MLP neurons of a small language model. Each row is named by its layer, matrix (down: output weights) and neuron, and shows model dimensions 112-175. Each number is 200 + 30 x the weight over its row's rms, rounded and kept within 0 to 999.
Before each neuron's rows, "fires before" lists the tokens most often just after its 100 highest values on Wikipedia text that the model never trained on. A number after a token or word is its count.

fires before: " " 44, " number" 4, " |\n" 4
L6.down520,199,129,185,189,142,215,192,240,193,257,234,222,262,185,193,174,178,283,150,172,241,207,194,209,157,162,234,268,191,197,202,201,205,192,163,216,240,193,169,202,238,187,226,228,185,225,256,208,140,237,224,245,193,133,221,228,182,177,241,211,212,200,207,149

fires before: "1" 31, "0" 21, "2" 13, "4" 6, "3" 6
L14.down584,220,171,177,177,214,265,188,178,220,195,160,168,198,205,286,248,190,196,226,228,180,217,181,237,203,210,209,193,237,213,232,201,188,148,186,216,177,168,234,205,242,166,244,194,217,201,200,177,227,215,182,164,171,214,221,198,170,220,258,239,277,223,197,160

fires before: "-" 32, "|" 17, " " 8, " that" 5, " Succeeded" 4
L6.down664,175,189,229,161,180,175,219,227,199,189,185,233,179,199,206,148,155,149,220,206,195,145,221,206,154,219,205,174,226,241,195,214,191,215,211,247,154,154,191,194,232,229,265,227,163,195,127,210,180,249,188,188,195,239,187,178,230,200,191,188,246,150,196,235

fires before: "0" 21, "1" 14, "2" 8, " was" 6, " is" 5
L8.down428,219,172,209,194,164,257,192,126,218,202,178,215,182,210,208,177,220,213,185,192,142,209,202,177,205,183,208,235,178,160,262,238,182,198,204,262,200,252,203,193,208,159,242,258,195,182,181,153,194,225,208,226,162,166,171,193,227,180,186,186,201,195,144,194

fires before: " to" 46, " " 8, " from" 5
L14.down655,143,211,146,186,177,191,238,197,211,195,208,195,203,199,188,188,200,189,191,180,211,167,149,200,184,168,170,188,218,227,164,203,169,292,178,184,189,218,194,175,141,180,200,206,155,197,164,155,248,241,160,181,216,212,238,210,160,255,227,186,227,177,200,223

fires before: "-" 15, "|" 9, "=" 8, "===" 8, ":" 8, "==" 5
L7.down900,174,191,194,220,183,212,163,266,160,171,188,223,218,217,166,211,208,251,193,219,202,170,170,249,173,280,197,222,178,253,228,170,252,255,198,191,212,152,186,191,175,210,188,187,195,167,194,165,148,162,201,216,167,171,214,165,187,182,200,245,206,246,199,184

fires before: "%" 40, " |" 18, " " 11, ";" 10, " |\n" 8
L13.down516,163,157,142,188,187,253,230,191,187,207,227,236,212,218,193,126,264,188,180,192,252,189,228,226,152,201,216,165,218,264,190,256,166,210,166,247,173,276,208,183,168,183,246,140,251,229,207,218,222,240,182,208,199,162,194,190,192,240,229,179,219,223,210,149

fires before: "|" 58, " |" 9, " |\n" 6
L6.down442,184,207,196,187,205,186,217,209,218,179,149,196,175,202,211,189,170,174,274,188,272,224,243,230,236,158,192,242,189,209,219,254,194,227,222,214,151,223,204,191,142,163,244,123,240,229,205,218,166,216,220,178,248,237,207,200,214,177,235,181,195,226,193,222

fires before: " " 29, " the" 23, "," 4
L14.down958,182,212,171,193,251,194,161,201,188,213,230,197,263,250,203,188,223,221,257,204,144,227,219,229,201,238,215,162,178,182,176,190,186,209,206,220,132,234,194,210,201,155,230,208,207,227,163,214,164,218,215,189,223,207,214,226,184,158,186,120,214,229,182,183

fires before: "-" 62, " /" 5
L9.down286,155,139,205,212,188,159,243,196,215,176,239,218,196,160,179,264,206,159,186,257,191,228,170,225,232,195,172,185,188,216,178,139,172,284,246,219,192,220,252,282,223,216,229,149,228,234,166,207,160,224,208,206,199,153,168,183,235,180,188,188,189,233,219,228

fires before: "," 26, "19" 15, "20" 13, "18" 5, "." 4
L14.down646,231,235,168,135,150,166,265,172,240,205,207,163,181,223,167,162,216,194,205,213,184,210,190,185,235,234,200,207,244,204,186,233,196,206,193,180,201,235,172,188,189,192,148,148,211,236,221,177,265,177,196,194,133,248,223,202,196,227,128,180,200,167,196,205

fires before: " " 61, "," 12
L14.down868,203,197,191,202,215,165,228,185,239,186,114,245,203,221,190,240,181,246,195,181,230,290,182,191,163,200,208,219,170,213,155,199,207,153,219,239,205,226,197,232,215,222,189,164,201,236,169,223,133,179,185,195,226,233,163,255,214,159,178,192,238,193,192,167

fires before: " " 83, "," 4
L14.down172,169,160,222,184,209,150,227,227,201,214,191,138,239,237,176,249,211,242,219,207,205,183,222,231,137,224,211,186,214,168,215,195,123,216,202,223,208,200,198,221,220,247,188,189,132,156,176,202,192,220,221,207,209,265,226,263,216,208,206,174,185,196,202,147

fires before: "0" 27, " |" 25, "1" 19, "2" 4
L13.down736,150,209,183,243,283,202,296,215,205,220,196,237,220,182,200,173,150,167,194,206,220,194,187,181,225,125,177,214,185,230,163,215,203,251,198,227,176,248,220,184,135,227,142,177,166,184,169,198,195,200,212,251,196,245,166,187,193,115,241,234,191,182,225,201

fires before: " " 66, " -;" 8
L9.down927,223,199,185,220,228,232,211,186,184,184,198,224,193,225,201,166,263,187,264,212,209,209,252,185,168,179,257,229,198,187,217,228,266,178,146,243,181,139,223,234,164,218,115,187,190,170,198,191,241,216,240,219,242,170,197,249,268,199,232,185,188,248,221,247

fires before: " |" 27, "0" 9, "):" 7, ";" 4, "1" 4
L13.down775,131,234,224,237,173,214,209,196,204,189,205,215,221,253,180,217,193,214,190,176,162,219,182,213,181,194,170,182,210,190,179,189,256,168,235,231,167,226,194,226,217,189,170,201,200,163,167,153,146,223,233,166,179,183,239,152,252,175,202,207,119,199,193,229

fires before: " |" 48, "0" 12, " |\n" 4
L9.down512,219,188,202,196,208,249,261,244,190,187,196,235,207,166,177,199,195,221,198,187,256,209,196,227,208,204,217,183,139,197,223,163,247,205,166,236,201,242,216,261,201,179,178,160,223,177,200,152,221,154,218,152,204,180,199,218,217,189,218,215,242,259,216,216

fires before: "0" 29, "1" 23, "2" 10, " " 7, " m" 5
L13.down62,218,178,206,185,181,244,238,190,190,174,222,179,228,181,162,193,233,181,241,211,180,206,156,185,199,242,236,249,210,234,180,178,165,248,191,268,171,187,249,156,204,234,194,169,188,217,215,192,186,230,169,192,211,142,189,200,264,196,200,241,214,193,247,204

fires before: " |" 28, " (" 18, " Tian" 5, "ine" 4, "ew" 4
L3.down460,214,259,204,232,204,153,183,262,236,168,247,195,187,223,152,218,176,272,174,275,150,203,224,166,176,169,173,183,152,193,209,199,176,156,220,171,202,216,208,188,145,176,196,141,186,241,201,226,196,203,235,167,195,199,198,183,173,195,223,210,179,166,167,101

fires before: " |" 52, " " 4, " |\n" 4
L8.down649,185,240,187,178,167,244,205,159,254,211,232,165,164,127,180,169,250,166,151,181,209,230,191,190,194,169,241,209,271,256,197,178,211,168,197,213,212,180,208,198,192,188,205,221,254,184,230,193,217,215,237,202,228,210,197,202,176,174,240,260,186,176,184,235

fires before: "20" 21, "19" 18, " " 5, "18" 5, "2" 5, "1" 4
L14.down896,217,196,173,192,181,236,185,155,312,222,231,183,217,207,182,160,239,270,125,188,232,156,198,232,199,195,134,184,187,197,156,229,148,241,210,153,191,160,215,198,180,159,212,194,100,166,198,184,207,192,189,204,222,215,224,270,229,148,217,211,178,229,209,179

fires before: " " 58, " Total" 4
L13.down556,150,179,199,221,162,217,171,227,239,157,201,209,228,206,170,239,201,184,234,158,225,196,226,204,218,140,219,130,209,214,204,216,149,185,187,190,201,210,158,226,223,155,195,199,183,194,230,192,166,215,227,218,176,206,220,130,194,232,216,213,216,211,181,202

fires before: " " 63
L8.down329,211,161,237,207,192,196,233,195,170,255,185,198,241,223,170,211,171,192,154,147,195,220,176,161,215,218,146,224,202,197,243,218,265,222,204,223,227,189,233,240,142,190,233,223,151,195,177,181,225,174,210,207,233,242,219,174,228,197,189,134,188,201,225,185

fires before: "-" 69
L13.down167,204,231,209,186,182,126,175,199,176,194,202,188,178,214,165,171,193,233,189,267,239,196,214,169,220,232,198,184,218,89,176,181,209,205,207,233,173,201,186,214,251,207,221,207,225,222,203,210,208,187,147,188,184,200,216,212,250,196,219,180,219,188,177,237

fires before: "|" 56, "-" 7, "|---|---|---|---|---|---|---|\n" 5
L6.down746,145,182,189,173,203,187,184,190,198,207,250,243,225,183,236,251,154,234,153,193,205,145,174,189,140,217,210,209,175,190,219,207,202,271,165,209,177,203,229,195,212,195,205,205,177,189,215,265,198,218,188,223,284,176,220,193,196,225,161,232,161,185,210,229

fires before: "-" 54, "|" 37
L9.down281,131,198,192,171,165,205,196,196,220,189,170,160,195,187,167,226,207,202,220,214,170,190,178,204,206,195,183,209,290,155,211,207,191,196,197,187,216,228,200,160,211,221,159,212,232,195,218,222,262,175,161,184,201,211,181,254,212,183,199,187,216,134,218,205

fires before: " |" 36, "." 21, " Candidate" 11, "," 5
L14.down719,186,218,198,204,200,186,195,189,194,217,218,188,149,204,174,197,193,247,144,163,187,183,212,242,183,209,217,155,230,223,220,213,244,181,133,253,206,120,195,150,204,192,141,216,185,244,214,170,206,239,210,164,194,205,191,234,155,174,218,205,206,234,183,176

fires before: "|" 37, "-" 19, " |" 12
L6.down849,165,168,194,235,222,167,213,229,165,202,228,169,244,133,240,203,238,177,272,212,195,225,194,228,217,235,202,211,267,197,186,163,166,229,185,215,213,177,148,238,245,209,185,140,180,166,231,183,229,177,169,138,269,133,191,219,181,217,220,213,220,247,198,245

fires before: "," 16, "." 12, " in" 10, " of" 8, ".\n\n" 7
L14.down803,147,180,200,210,188,219,166,188,232,169,231,194,187,191,200,181,160,178,152,222,228,198,192,183,179,148,147,240,200,144,228,175,151,209,218,242,213,188,202,203,162,174,206,217,227,261,220,148,205,217,150,199,184,184,229,189,140,196,250,170,229,214,214,208

fires before: "20" 34, "19" 20, " " 4
L13.down528,197,269,223,177,217,258,173,170,141,238,179,212,168,200,217,198,177,189,100,174,238,213,238,187,235,191,186,188,210,157,163,228,204,208,232,212,229,241,204,239,210,194,228,269,213,201,213,222,192,167,203,177,186,233,245,227,213,183,201,164,173,203,159,175

fires before: "20" 44, "19" 9, " " 5, "2" 4, "1" 4
L14.down104,264,172,208,187,196,176,220,189,198,202,233,169,202,191,240,231,248,238,212,227,180,202,222,194,225,206,203,223,172,236,197,293,184,191,226,189,188,221,146,189,162,196,182,177,185,170,180,204,138,231,186,216,157,200,185,237,162,244,215,171,199,155,181,191

fires before: " " 69, " \"" 6, " −" 5
L9.down729,194,227,183,249,194,171,195,189,181,174,215,208,232,244,202,200,168,197,195,160,180,146,184,245,203,218,179,206,218,226,261,231,172,163,153,178,237,251,174,223,223,189,195,213,210,212,285,196,144,179,215,170,204,246,171,242,202,145,235,137,196,202,149,246

fires before: " of" 43, " and" 8, "." 6, "," 5, " was" 4
L5.down600,189,105,173,165,213,172,167,228,186,208,136,193,225,254,222,156,203,228,215,246,178,142,187,247,179,211,183,199,205,266,176,212,179,247,215,226,230,194,213,166,221,171,163,206,144,271,186,232,215,258,180,174,242,202,231,162,183,253,192,179,181,225,243,201

fires before: " |" 41, " by" 12
L3.down308,203,155,178,231,187,220,190,227,225,205,206,245,141,219,230,190,189,207,245,214,192,198,205,188,162,224,174,244,220,225,195,213,212,214,168,186,212,201,195,205,151,176,195,182,223,211,205,232,232,153,183,190,158,216,196,199,212,153,181,210,155,203,216,195

fires before: "19" 25, "20" 13, "2" 8, "n" 4, "8" 4, "3" 4
L5.down799,184,194,189,207,155,176,225,203,185,228,239,242,151,204,214,194,190,266,212,166,242,162,210,162,196,208,243,214,253,242,195,268,194,176,228,144,177,196,180,167,184,187,179,171,235,228,196,186,210,226,214,195,202,157,169,201,203,153,216,179,197,164,148,199

fires before: "19" 25, "20" 25, "-" 4
L13.down823,200,197,183,178,183,236,191,211,243,221,168,179,201,202,193,232,249,161,130,250,156,220,150,218,203,243,203,217,236,212,174,213,215,194,191,163,245,183,173,220,192,194,182,229,228,215,230,198,193,206,216,116,217,157,199,219,215,236,190,178,162,172,231,211

fires before: " " 30, "-" 22, "|" 19
L3.down805,210,263,194,214,174,208,167,133,212,326,226,277,205,189,227,182,156,206,205,177,132,209,189,158,200,227,168,237,145,232,221,215,132,180,190,260,176,178,200,175,193,205,181,187,204,249,247,169,188,242,211,238,177,165,217,214,241,184,152,185,182,156,222,204

fires before: "-" 46, " |" 10, " Championships" 5, " his" 4
L6.down644,240,204,186,127,223,191,240,166,174,228,197,218,244,203,215,164,174,252,152,186,183,184,166,209,202,176,180,241,220,147,185,188,198,229,159,214,138,272,233,215,206,204,248,151,172,206,268,188,203,182,179,222,166,157,174,218,165,186,161,186,274,165,199,185

fires before: " " 41, "20" 15, "19" 7, "," 4
L14.down494,188,208,194,248,234,217,181,257,149,187,215,218,251,177,228,183,204,234,203,226,192,166,229,278,190,150,199,215,208,196,183,193,172,187,154,161,243,187,156,215,223,202,217,176,234,282,191,274,161,210,185,175,253,199,223,123,223,177,192,187,161,221,226,177

fires before: " |" 48, "0" 8, ")" 6, "1" 5
L14.down465,170,207,195,209,201,233,188,238,235,234,203,159,226,223,168,156,263,173,223,166,203,122,173,220,188,248,216,209,193,257,189,222,213,249,180,186,231,216,228,234,222,236,204,189,193,180,179,200,200,231,160,196,209,177,220,173,223,188,158,171,215,192,209,238

fires before: " |" 41, "\n" 8, ":" 5, " |\n" 4
L8.down743,161,188,182,235,196,182,177,204,140,228,210,226,213,207,149,192,203,193,203,212,217,155,192,236,167,181,223,217,241,213,244,183,198,209,227,212,207,162,204,232,208,182,245,164,191,181,183,220,230,174,190,224,196,233,254,222,227,198,199,206,143,170,163,224

fires before: " " 29, "0" 12, "1" 11, "2" 8, "10" 4, "3" 4
L13.down449,152,214,201,210,192,261,240,195,210,240,266,207,155,178,217,192,238,190,205,237,161,203,206,253,221,262,206,163,209,180,220,202,231,194,218,169,160,227,199,188,194,175,188,144,175,229,149,207,116,127,191,190,174,207,183,249,244,194,258,234,233,195,192,225

fires before: " " 59, " |" 7, ";" 5
L14.down2,179,176,188,205,165,212,175,271,247,201,242,262,179,262,195,170,219,228,227,217,181,190,175,185,178,204,211,211,205,218,224,191,220,237,179,245,234,184,220,214,248,250,195,199,252,172,151,221,209,224,163,175,147,185,201,220,247,234,165,202,194,213,183,202

fires before: "|" 37, " |" 20, "0" 8, "+" 6
L7.down113,157,199,205,205,196,230,188,196,236,186,233,190,213,182,165,138,166,173,149,197,157,212,152,213,190,217,203,195,206,195,213,148,166,186,146,207,180,147,223,221,227,239,186,192,163,204,231,185,196,177,184,207,148,187,199,204,176,166,225,202,192,206,182,177

fires before: " " 51, "." 8
L14.down413,182,234,220,202,153,263,170,180,163,242,205,172,195,168,215,192,278,198,199,191,136,215,264,193,238,212,262,206,210,175,197,193,232,237,215,205,182,231,192,251,214,176,199,166,191,230,188,194,142,122,219,201,261,211,156,240,192,278,248,215,203,221,152,193

fires before: " " 34, "20" 5, " March" 5, " October" 5, " January" 4, "00" 4
L14.down766,198,236,162,217,197,178,212,176,204,214,189,200,192,205,177,239,252,160,210,163,185,140,182,271,190,242,188,241,249,176,202,193,142,158,165,158,203,191,206,236,185,223,216,167,203,211,201,118,251,216,197,140,199,208,215,168,229,192,227,172,196,203,210,231

fires before: "–" 28, " |" 27, ";" 13, " " 7
L13.down467,220,217,205,211,265,206,199,256,250,246,217,216,193,199,213,214,202,167,214,190,213,161,212,182,144,172,197,197,209,205,152,238,185,215,243,188,201,239,208,191,214,255,194,217,197,190,158,133,156,191,190,214,200,206,224,155,209,211,195,219,171,209,197,226

fires before: " " 81
L13.down896,214,221,203,222,186,265,255,215,148,136,217,201,164,135,197,242,123,167,241,209,148,273,219,234,203,222,236,198,221,196,165,237,219,180,178,238,182,153,209,223,209,148,219,123,185,178,172,203,128,254,215,215,190,133,243,229,145,264,201,162,234,168,244,226

fires before: " " 48, " +" 4, "," 4, " |" 4
L13.down967,159,155,220,194,176,214,217,217,231,200,205,166,204,181,209,194,193,173,194,257,211,151,227,221,178,148,181,249,224,203,185,165,234,195,169,238,218,219,241,188,174,214,186,163,247,235,183,175,194,225,203,197,190,223,210,182,178,215,199,214,202,141,203,185

fires before: " " 51, " \"" 5, " The" 4
L3.down657,175,233,223,212,179,143,140,221,184,166,153,248,222,186,248,186,207,195,155,210,202,237,175,180,166,208,203,183,184,212,275,200,232,220,209,210,193,209,183,179,200,217,224,248,187,240,163,228,231,203,183,195,217,187,227,212,252,176,180,220,115,179,249,251

fires before: "0" 24, "1" 23, "2" 12, "12" 5, "16" 4
L3.down168,191,201,168,208,192,197,225,219,247,173,148,228,205,199,164,210,250,223,186,206,222,194,152,246,198,217,207,130,207,287,261,240,213,205,184,196,213,195,212,211,196,235,165,167,246,213,205,175,208,178,211,214,170,241,173,223,175,194,233,191,186,183,174,189

fires before: " |" 38, " |\n" 15, " in" 4, ")\n\n" 4
L5.down739,131,224,195,228,221,168,221,214,252,203,146,215,184,208,162,164,206,176,167,192,193,156,192,254,165,209,234,217,119,178,226,214,187,249,138,170,192,204,214,217,201,182,239,226,187,230,167,146,192,204,207,201,214,253,228,197,212,194,212,188,219,145,250,181

fires before: " of" 37, " on" 5, " to" 5, " that" 4, "," 4
L8.down342,220,122,136,248,213,219,172,176,172,235,202,179,188,248,188,203,192,243,206,193,207,217,198,228,194,218,170,131,211,176,192,197,195,281,220,207,226,227,211,207,153,132,213,198,143,217,207,164,220,168,150,172,218,132,154,247,151,156,173,198,227,219,161,198

fires before: " |" 36, " |\n" 18, " " 4
L8.down519,210,262,196,211,182,189,182,219,206,194,165,226,228,227,216,123,180,229,169,189,177,154,220,172,223,219,190,187,180,195,239,199,240,149,160,171,193,162,191,236,216,229,190,206,234,202,165,180,249,199,259,191,261,218,141,186,237,200,127,151,199,172,200,178

fires before: "20" 16, "19" 12, " Party" 11, "1" 5, "12" 5, "2" 4
L7.down367,194,175,146,210,223,148,214,211,196,212,215,259,221,172,255,187,191,197,166,208,189,150,221,193,164,156,245,197,147,196,234,165,170,221,161,192,235,242,219,242,190,211,229,199,189,174,197,194,162,222,213,191,199,199,191,168,226,214,193,178,232,175,193,208

fires before: " a" 22, " the" 14, " well" 6, " an" 6, " part" 5, " |" 4
L5.down591,234,159,178,198,204,193,185,250,203,233,166,178,161,208,220,187,204,165,157,203,196,229,184,178,199,188,170,192,175,215,194,177,264,219,234,191,218,254,205,207,179,208,171,199,154,235,236,179,200,135,207,227,187,228,201,222,144,194,161,185,151,206,211,196

fires before: " " 64
L6.down521,173,150,198,260,168,239,204,239,195,227,177,212,167,198,234,223,201,145,231,186,212,208,184,194,228,202,183,196,183,203,158,177,176,249,130,212,190,248,192,198,167,218,151,199,139,196,222,225,159,202,147,254,189,224,195,177,197,162,223,128,169,174,172,143

fires before: " " 46, "," 13, "°" 5
L13.down504,181,173,194,228,218,230,170,195,241,187,174,231,206,207,214,195,185,236,189,185,153,245,255,245,182,195,208,141,207,219,220,222,181,199,169,203,233,206,233,210,216,178,194,211,171,178,211,219,205,163,232,218,94,155,196,210,193,199,198,208,238,139,215,176

fires before: " |" 41, "'s" 20
L9.down134,193,176,164,219,173,189,260,205,194,240,242,233,161,208,205,240,205,231,210,177,188,170,280,201,231,184,190,160,194,170,197,211,180,201,199,195,213,199,251,218,171,216,214,154,227,163,188,179,237,189,258,165,262,167,153,197,172,182,177,249,195,254,122,201

fires before: "|" 27, " (" 19, " " 9, " from" 8, " |" 4
L3.down262,184,186,211,217,183,156,182,235,176,194,237,227,193,179,216,198,241,198,187,200,151,204,198,258,238,227,257,227,211,201,182,158,137,181,240,173,241,168,220,180,188,130,164,171,212,218,286,207,235,167,219,203,233,180,207,159,190,227,185,199,177,192,228,169

fires before: " " 82, "nard" 6
L3.down336,210,229,188,203,168,184,185,184,221,231,213,204,190,239,180,200,150,208,176,117,255,171,192,153,252,203,176,204,258,163,193,180,186,243,214,233,209,186,235,186,113,206,212,210,181,244,192,178,204,200,138,235,232,194,209,230,219,249,198,179,210,151,236,143

fires before: "|" 19, " a" 9, "19" 7, " well" 5, "20" 5, " an" 5
L13.down642,188,177,169,167,201,124,192,189,231,179,171,212,243,199,199,175,163,202,244,255,197,201,166,161,192,209,196,192,200,227,177,194,161,273,208,212,153,176,231,218,183,243,188,186,184,204,180,164,200,233,237,194,208,225,229,239,170,203,168,197,194,218,239,168

fires before: " " 49, "|" 16, " |" 6, "2" 5, " —" 4
L14.down818,179,195,264,222,185,270,263,174,161,203,237,137,212,139,178,171,205,178,194,153,166,207,155,222,168,188,159,182,191,208,233,214,167,168,211,167,166,138,213,259,167,189,166,193,238,190,194,222,214,198,192,176,230,231,204,233,210,207,218,236,231,221,232,167

fires before: " " 45, " in" 9, " Gall" 5, " |" 4
L5.down518,180,230,222,203,163,183,182,216,209,198,175,222,210,210,207,190,166,217,190,145,206,238,185,226,205,238,221,254,160,200,207,202,156,113,211,210,222,208,221,192,173,201,193,303,185,178,187,202,269,231,164,168,210,195,262,208,182,205,181,188,259,225,165,162

fires before: "," 28, "." 16, ".\n\n" 8, " in" 4
L14.down657,184,206,229,150,191,180,196,187,177,174,180,208,178,227,174,174,188,164,210,202,209,168,212,193,201,195,211,213,200,142,197,199,245,220,202,166,242,144,150,176,224,163,172,226,211,226,254,183,174,180,176,191,205,239,213,206,165,284,182,172,219,222,236,190

fires before: " " 40, "0" 16, " |" 9
L13.down626,158,171,170,200,195,164,169,221,185,238,238,217,205,167,164,197,241,270,207,189,170,245,206,181,190,193,219,217,239,238,212,160,222,175,238,239,186,157,208,196,233,168,270,179,193,156,178,215,169,173,184,230,244,168,181,215,124,172,216,148,176,210,221,156

fires before: " " 52, " |\n" 11, " No" 4
L7.down471,215,278,163,261,178,185,254,202,209,196,211,192,229,179,206,201,178,150,189,203,222,229,224,189,256,220,192,189,205,209,179,193,176,223,193,203,187,248,201,261,218,215,185,179,197,189,247,199,232,219,210,185,172,167,231,163,242,222,195,180,188,191,210,189

fires before: "-" 56, " " 15
L14.down449,260,244,195,220,188,156,223,211,218,128,199,199,193,173,234,229,200,221,221,200,200,197,242,231,182,198,198,181,213,192,231,192,164,200,188,230,184,195,213,235,241,172,189,193,218,209,166,199,180,253,225,163,235,198,252,243,236,219,182,167,182,245,215,290

fires before: " " 48, "20" 7, " Super" 4, " C" 4
L9.down435,236,161,224,178,176,222,192,189,274,152,214,239,213,180,211,107,184,193,234,242,208,193,171,167,152,196,231,172,177,235,192,251,129,245,254,171,163,206,231,154,206,149,155,234,167,177,247,131,240,216,220,199,190,209,191,250,199,234,223,185,186,171,181,166

fires before: " the" 39, " " 7, " his" 7, " a" 6, " this" 4
L3.down35,132,253,229,157,139,228,159,202,225,168,285,221,195,229,166,211,232,193,160,213,193,181,176,246,219,191,152,200,199,167,185,226,195,252,153,220,193,258,170,198,154,186,250,217,174,211,197,260,180,207,165,243,220,251,222,203,160,219,189,146,190,235,199,236

fires before: " |" 30, ":" 15, " of" 8, "–" 5
L8.down421,178,217,211,178,158,203,175,186,248,229,214,212,200,170,157,206,197,220,195,212,236,165,185,261,241,225,215,195,181,193,201,175,218,219,156,224,172,160,180,233,201,135,185,181,184,183,248,202,174,199,186,180,176,232,225,224,167,207,221,181,207,160,229,194

fires before: " |" 46, " " 16, " ." 15, " |\n" 5, "1" 4
L9.down396,202,157,210,200,182,192,192,224,179,217,208,166,156,217,188,237,163,154,215,158,176,178,209,175,137,183,223,184,247,211,194,222,155,188,158,221,168,231,237,174,197,156,213,161,173,172,251,226,208,163,253,162,189,177,184,174,162,192,275,169,192,195,179,176

fires before: " |" 50, "," 5, "." 4
L9.down382,200,209,174,221,187,213,203,295,185,200,187,159,183,177,165,229,227,184,179,215,192,195,223,158,209,227,220,178,225,172,148,201,216,185,184,176,166,241,216,236,218,191,157,181,225,181,205,196,192,213,253,163,161,206,217,215,164,181,209,282,154,226,171,194

fires before: " |" 28, ";" 22
L9.down901,230,204,219,190,215,209,209,210,167,158,216,217,228,203,199,210,169,144,190,192,188,223,234,205,160,237,202,176,149,251,180,207,184,219,246,186,210,231,225,170,178,234,237,250,223,225,128,167,211,190,219,233,200,273,221,228,163,194,222,232,222,200,274,204

fires before: " |" 69, " |\n" 5
L13.down753,197,257,193,191,217,173,185,219,187,227,226,167,175,184,225,192,200,207,238,215,161,225,188,255,219,181,257,205,203,188,204,219,242,216,175,161,200,182,146,196,229,159,192,165,218,217,188,193,210,177,198,201,223,211,186,204,140,185,182,199,188,149,151,209

fires before: " |" 47, " (" 13, " " 5, " by" 4
L7.down791,177,248,246,210,192,254,234,173,236,197,217,219,180,225,211,180,219,175,236,215,188,201,219,178,204,163,238,167,142,210,171,187,235,132,243,220,156,174,192,179,180,225,225,157,221,161,131,233,199,200,236,177,215,192,273,260,216,237,206,179,184,203,152,195

fires before: "-" 30, " |\n" 15, " that" 5, ":" 4, "," 4
L5.down639,174,192,213,194,206,225,253,175,152,218,255,240,205,240,210,221,170,231,218,192,194,229,204,226,232,164,265,222,151,224,171,188,203,197,154,236,216,253,190,200,196,176,232,125,143,210,179,223,159,234,180,162,142,250,214,206,216,185,107,216,178,201,225,183

fires before: "===" 23, "==" 11, "|" 11, "=" 8, "-" 8
L7.down693,194,209,229,150,211,155,186,258,183,216,156,192,199,196,172,182,220,211,179,189,244,231,139,127,218,204,241,237,83,184,204,188,243,244,131,233,156,169,189,209,195,215,192,123,193,216,203,211,207,220,224,214,202,198,204,188,191,209,161,179,182,250,178,181

fires before: ";" 34, "ES" 9, "man" 8
L9.down161,255,155,203,218,211,158,189,157,183,248,169,195,189,169,191,211,167,160,172,197,141,200,219,189,198,186,213,174,158,223,169,177,229,227,221,198,220,274,226,158,223,201,218,203,214,235,196,236,178,295,202,184,151,209,202,210,192,195,246,230,222,165,230,210

fires before: " " 30, " Candidate" 11, " Votes" 6, " Rating" 4, " Source" 4, " |" 4
L6.down176,262,187,128,193,201,199,181,187,150,195,183,182,205,234,221,191,154,191,224,207,238,260,225,204,175,133,288,182,193,230,203,172,152,185,250,216,210,235,204,219,151,206,215,183,205,208,206,157,235,239,120,241,233,190,174,190,158,183,217,154,211,214,194,194